{"tie_embeddings": false, "parallel_block": false, "init_std_qkv": 0.0339, "init_std_o": 0.0, "beta2": 0.98, "seq_len": 256}
MLP neurons of a small language model. Each row is named by its layer, matrix (gate and up: input weights) and neuron, and shows model dimensions 64-191. Each number is 128 + 32 x the weight over its row's rms, rounded and kept within 0 to 255. Numbers have three digits each. A neuron's up and down rows have the sign that makes its largest values positive.
After each neuron's rows, "fires in" lists the words (lower case) most often at its 100 highest values on Wikipedia text that the model never trained on.

L2.gate175:107057157147174087104158149075050132119119096135118168124103086132100125167110107123084106063068178117077073117105153116156108159139062171146094113177077070142113184102152151139175165134173126160092133191120077148101099197131114090114175084182133159121086191115167102199159158120066155097095131127116078138158091099150139181122136150125104115079103165060091101129152113132130085135108
L2.up175:121090174091168142149155142085162155133167149042140139173161126135133109119111093138173153150150072122129143114064097143154053111089131137117139172101135141131135213137130089132134139210130134089123133072153163152121131115057130113140185124124166122182064130143159086124157087178129146119151115141071123066145129068119112111130112102085136098193172113142118136130131107137077145145142
fires in: "her", "s", "his", "early", "t"

L2.gate99:095133094083103137136191102134064139053178136137076119151126161077126164153107139130115121095114155159102121103109111089125126155087131072163096059112119145145106105179093099073065112142180158170129136121121129141126203158171073059083051135142111164079157122105164129116146148125152138141112079131111062104116134079039146156123109166102151075129133125114155142169133190180069138113171
L2.up99:177125120110139163157158143188129140128120108109124196127121120165120138137130169159147052126136212183096127147137099126094148095120159132129098108162143147134110156152103127162134128166147149124146145102171170089091132139146144104104067132113147178105125134184094134126158121129164101155076115187177040190127093101125071115105138179078143111148099208147138196147151104158153154184137
fires in: "of"

L3.gate249:112104077148105116140077139145173100084117123108181084096093106168160181162134119183132132162110173177093150132136116049103136131091132140077122102099170115098090138129138088104180140150118073131052113137103064165162181126138096107095104155113114148182118094089157153147094124141102150139123171118146122155115133140134102090082098086187143147138090090141170149083122102166090070141094
L3.up249:100154175090157094182068119118094089118104103102150117096122160151146166158127076153122135130074104101143136086128166137120067215118137164118114157101184105146081118111147104092132140163160098057125102089113097159129084114160131139158114141107116181122158093092160143146093112073145111109131102095128151158168135134140107071124063143183158159126126076128181110150174161189134103182123
fires in: "as", "professional", "professor", "relationship", "often"

L3.gate103:132174100118125122176162168120098122121091105170121126122138106167110121155093114193137087150137138045145153116172127107118059108123123107160097089086187107094095186116167132079104146136042100173160124149165101118148114138174130119076149151145111162083095101104142115116095111168157149139039153084115156111176172104162157140171086170155149140122128144094098202121114066121188110194122
L3.up103:078198094093156135078181155115097189102070114193123115102181150173062128116153186111161106134127111131141141122185093167131177110137141118078158074162104170104141139167171178134072098152130119130120115145120088094120164109063117112131088085060149168112119179188189119122193139080114131097149104146110179112165131122132121136135111118103143124126149134140120108142151118154133169086151
fires in: "they", "to", "software", "artists", "democrats"

L3.gate141:222132123147144154128092124099208130091116102193119111130120100119099156165096121101139142126138160079125157171155132123124101126135124195130074111118178132164142115183164106108148169199143040150131084090144147177145126069147106086151149135120177173128098116118191122105149112116132141166117118072113098091120146145105159108123110156154092140103103158128115155148126075130099118122051
L3.up141:156155114101127088081112160121141124180142146138164121138124144092168161158112094140104123162109177107064111112153191137156087136144140157109118121110166151130134092165112135057131129161128059154136092141113149164112144201176151128162130121134184172169143182107134116129138121097128115131144189025090102095083138116134159036114200167074110179128147157152135118155178106122115115178079
fires in: "as", "named", "appointed", "to", "the"

L2.gate164:078089161120138068099142178111123166072121144181126124114162152116116111112139130131096100105148164135071101128121161088085112193125151127106092115152120130160118127198169123104146114114164155105115113137075079182133179176132147113092143136114142088126076188092142099162188120129127179169119089108138093148169096084087106150135150150140141079125114136122199158135111172110170159122164
L2.up164:119063214126131112125123122143143120088071065151160147119161132128083074158134113173077127091118129115077116099184148029107126152118112134110151038107200101116166139165124127071145171134139178070128114184128132119149179147143126135131110122138140132171141153131141110103114171112123165146087077105095125157128042114109106149155146118086136128102122125188181103080121092109152098150116
fires in: "all", "many", "most", "other", "some", "both"

L3.gate139:136094147184112088138086105099171164069144136188094108137109150094149130148097155088039153127157125121085183092186145087064156087210124172177064095185124131156140085157081094054204170118177091152117107101112108183130154124109154081176120122111130157175106113131135128141100102079066145128098161085126131179099100134094142129121123103060088071108154151091088136116107123089104086145128
L3.up139:173169140159082125127154131182157197115114143169175093084088138128113182127106094141112163118108166128123170146208160105091106154166128104188089119160125078124116098149140111085150145161099140151123115135092155085050102167137150147140156095097172233191144093153110139094127125061125157105089147141118105158121086112144117137096113126098109125120153172145134128148199109059070121163140
fires in: "best", "when", "first", "of", "total", "if"

L2.gate343:208119137125111086112122101111159075110187129150127122079143113127106100172063126213051090166131137060081097087139166073049105099127132144148110090142155104117159188101131108123104122124157136151154136124121130105170154170125139128125161132175155110150108118108088096115127160148123126165084182111093100141105135119143091101103068120113137154112036164183135139119096082071107097116076
L2.up343:129096155054186144128122113099096176073171179115120132113156129147163170086109091037133112113113154058104184145065165105160144138154113107146083114154127121153062124104128143140145096072194171188145111131180147148074111123126143156145089105097070154190104159148124100192184101093161167106085145154096123113087120128174114098127151186155117138140169127112144112144099087135139159119114
fires in: "to", "among", "with", "despite", "as"

L2.gate197:160109112185118150147083188131145127153153149178119078092157159109119157134144171147115155092096190159116120097120126148111105115084114142085109083123100162141144147124152149092197098197096141127136138139157143151150156110101200101129110164129130202137119121117173131121193128099129146148145171123145088147182056130106097101188143074109141134112183142125136163141206096084114154158179
L2.up197:058117150102096155174138145126062082142100127186089112095142150135125165132061137148144104141123125139095103127109156146102113122137141127163069125083132185179114131145090161168110108163055139104194130082108179126181125121156074150096118151187104143179167149152180165112095087139092160134189105155111164200166156108106119160144091205128141150127121096124120154156123068148128106153187
fires in: "which", "originally", "committee", "origin", "cabinet", "sports"

L2.gate363:156106116102145126132135112061166074110166113132134107140133148082116187117145155122119099207125145118135175152137172133110101152106138152153105146121154104207126118128130084150173177115123086162084115105187136214166149119194131096096145124120197110159154097148152071086109208106069138118079115101106179121141185108130126069127139168089132124109150158163106208106183121102200126114084
L2.up363:146151132120106165106130157113120174062177144070109142102057115200203159172122141130095165119169118160051186154107200134170139114076118104123112183119144148114088167152170112098129093146186048142176104177135123134131108132180124099127125145087157115136087099130089140119134165138148164105092228132179136160104174115133127135099148145149130120132202161125128114144133164141078124135071
fires in: "as", "named", "called", "after"

L2.gate52:162113135186101090074091139128158116101121129135089143147155117136147126119114062185115103174089146045156079124177099100139091103125176107142143173181136141167127151116167096126204146117078123136145120077133110110145117121114104098171149144131168199205153063117138140123202148135135111145128080118093069129158097049133123133137178142116145162090096165151108142130125184127164095148061
L2.up52:129043104138176157162122058139165114136145065109071086183125073136131143123099112124086116119122165084125103106150100158130216129172145175082182069179099144111113146059105119134110123100112155132067144158132177126116170167109095126145116135104148150078133118165126090101124093147060083062132145164144179029095123124176125119101120119147129104131074205154119148156100099150171147172123
fires in: "during", "had", "following", "arjuna", "started", "junior"

L3.gate351:182123220146081171120176108161123107054195070145129104075062130150194165126104096114139060133132117179086086095139167103097130134074154083166141127144117150121096205102129103111103171154141103136146120164080125141096140115162109048128122136108104130114080117093138155113162161104129120069115166122168129121145141139109111137108130092121109151082204155051116093139145129131105156122108
L3.up351:131149120125182107092068143089148151139088082125093096178105125213138126111130081129179141157103137098167160157181057195193126150154165193109124106133154032087109103155121067118081085133127143138082145108120099152174132129054151153191132093089165164110145116140117127150116092165094120091139121119080151113090095173177119141175129185121158100147087133185147147136094167155207085122131
fires in: "was", "is", "s"

L2.gate209:127158145151161090159164194073118073042128128094128139048109134151104096133151197141087160165120138097091071160149175041158166089117144155176147170096157085112130170154134094137209104087176141153033138153149192124152167116113120099148183087135128065140111130144114105145123162092117121108127122039085136111164109140157128121113172117192108095133125134091112131089120119171174109122136
L2.up209:061100174152134121161141104165102131143133084146166159123132109086122192198134111105136150146198113125136138162088151104067157154167082117093144131101165163161109121151171086108132185149100123082108095123096085111100095142123138134097119052143105103091088129164145157119133200111109104109137160123169142113142034122091164110122180176147119109094140095121136182141114127122150117174131
fires in: "as", "all", "designed", "allaire", "gilteritinib", "leadville"

L2.gate186:072055102168154085153139098179087119124115184148129085116102153085127085116150070048149160108098211113158129108125089113113109172160069165125098085120152160139118128159128122086169161153125160175178121100186110131103157099130142186136149174145153116149173187136138134212188146171142111194159162103138132138097090125134174145134139115103123174130110107133079190161077113098133103160092
L2.up186:148101136102123121143132134136110132107088167179101167074128133116137105077114127098132208100109130110143154114062163106105082148105150108169076159142129129125103154154112200074079164127088077149194142104096178105132156106179076160118129134129157176136085174107104109143095113192160099106170112070166052151150176148121102124162117160136126175126143161112151088061103130110087163110125
fires in: "the", "that", "dowie", "each", "this", "brazil"

L2.gate134:113114072165131120103107110162088119117099082133163128158141131174128143111064104161118118140147154082132101117132159174140059183147121154147137140101114067129136097141181091121140155167126141180068138181085168128149181154080123083132159121137116197165153094139170149121132098195140110203169111131150136125131121186072131143157033180127161184089124178101079128152124121175101139178109
L2.up134:108153165124139140131037148136107153123140154082079144141098178124198137176094090134128120139123158035090103146109145095102122171116076169150104107195139108117132086082117150113082114133087127172051133155130154154171148101129123175115126070193073154081141117123128196134096150150114116189164138108134184185172111180111163177098095167091142129135153130121104123134129110148113144190117
fires in: "chinese", "non", "originally", "anti", "entire", "origin"

L2.gate127:161113066135122106068133156145116096151166124127150158091155178142134136137123159165114141153132144093144101116151143084112098082101111114181077071121146149146162092121100197096174117180115096176122140122161155152088180125127141162125101160148071152191099153107127056137158144099132110140112083155133146110189179063110081192096118149103123153112131165142110117126140147105146126093143
L2.up127:137146093100149170110109107112076153109143074131144125146145107146158097158126129117071195120148181108124034105170160122110101110068123111170066107121131143192181064084120122097187129159167158128092153141120199172082132116137149107132145160148071105116137129143140067104174129103097118128102073101118125086170138100086142167134162144118125130131158132115185130073117117158060135109192
fires in: "of", "other", "various", "many", "several", "two"

L3.gate158:129082084127162133128140145113145128142143136132175125089140125113127080107131173112135076149113158166127112131217140203121156140139162095095144134142205148141123145158053135101113075156116111132126126106155105123101138093199112108082149119177128113009131066130153092193138103104164112155114093134130116127184122091124159144187198095045115084122166118083150093124083145116073146193135
L3.up158:179187132126052128177122134153150143151157136093124113134138130104197136169124153127153155134154080133086131090070084133081142139059163057129163133185115174160135116136155163140100139102123120178163127087120073156183141144117184095147133126123092195139128093126079146124095114158125130121074126127169167166143076137177126114132133105152141145126100122155123190124154092127187152106195
fires in: "management", "manager", "league", "eagles", "message", "voyagers"

L2.gate402:138066082140098105122065171108094112098141086118157134149167099139136171109152059151192135117106196101163100147159168142144104160096116131194111136091186084133128124119095151060161109137129118174087169152102104143167164165084071095154106119152206163133118070125160118100138151147149128087093128188131110121105125119147097074127129086134136099109111122150092095125160159152119090120112
L2.up402:124102111154124142165117174113084124161123182154133114197173117136146159101122109093125133083177172068090144113163149132133087146138135139117135115181214058157100168118178110039138101094095101155145094145117158142076113062083130108102059085100147152176100127118150121118147155109108099151131150148105180169097124119120095106128166130103112103145122095078104125117136129102044045139109
fires in: "as", "his"

L2.gate29:172080115128135018181154091127099165097195082156092109091118130139159101128086153148135159177095173112122119104134100071124137109122070097167100122170113146118111123165119153161137104137092105172109113149085113104141151170125086073099156156164083178159103126102206113114102166165115142103141162104172138135131111087162131102208147174083148142108107227107125196111136066177197116133159
L2.up29:078150126125134141185118094190146096144117140178143183176118148144191113133132176164086126166138134160141130071080059120114190085199068131143148117153086149108097081098118152137154104097128110132124127074114145056073091152147161142121084154093131059111082162123104107093146184111092144163132137064133090101046128169122138110161127177154146113159117107125119161134137099091121141124126
fires in: "of", "joined", "details", "preceded", "attended", "coached"

L2.gate17:105084173147117113174144106136126105080201151166123121121091108121115165164133127142035145101187166057116113152131150159163122123124144118130148157153143070117134165039137131150165177119115162109111097186120149159134153122144106145094195140141125128140139126104130141134136156105141137071102143108160186123179099191118084108116143166143129143120075148136163180113129150135136075046082
L2.up17:159126083154148146090089098138173029125111109106158167187146155181097120076072132160123092134113183109120137076129078135089115085177200148103083143108135157104114112121139172092116032152108158137146146131169079120177168112077141120173183154111103159100124135095106170165122180188122082167164103104048126171176143155155099088142107139092127110105092073145119147088141123126176101154145
fires in: "is", "was", "on", "wulwulam", "hull"

L3.gate78:102082105107085053129169164110102205088169139150162161113129085107107169074089137153119072090156183150086134105196139160114116075117157121123085106157149170193129127126103125134194101133131152096139106122154144142129126143128141078134133137145081097133110063122069131155122112121166121125114144161094106125125139148093098147069126121084115047112132164084169175168153208071133113100154
L3.up78:145075118134093090123095147062129150112137111179128160161181122132070111087087129154111152129130150172098112219204161165146175123155149077101050111170162129173138129075135142070188103148139160078167117103126127119095170137131168107166103128165135103141161070149105114142140163048117128085064193157102133160161072127074136116090163186097112099131164121135126149147130151123107083140131
fires in: "with", "as", "are", "appear", "when"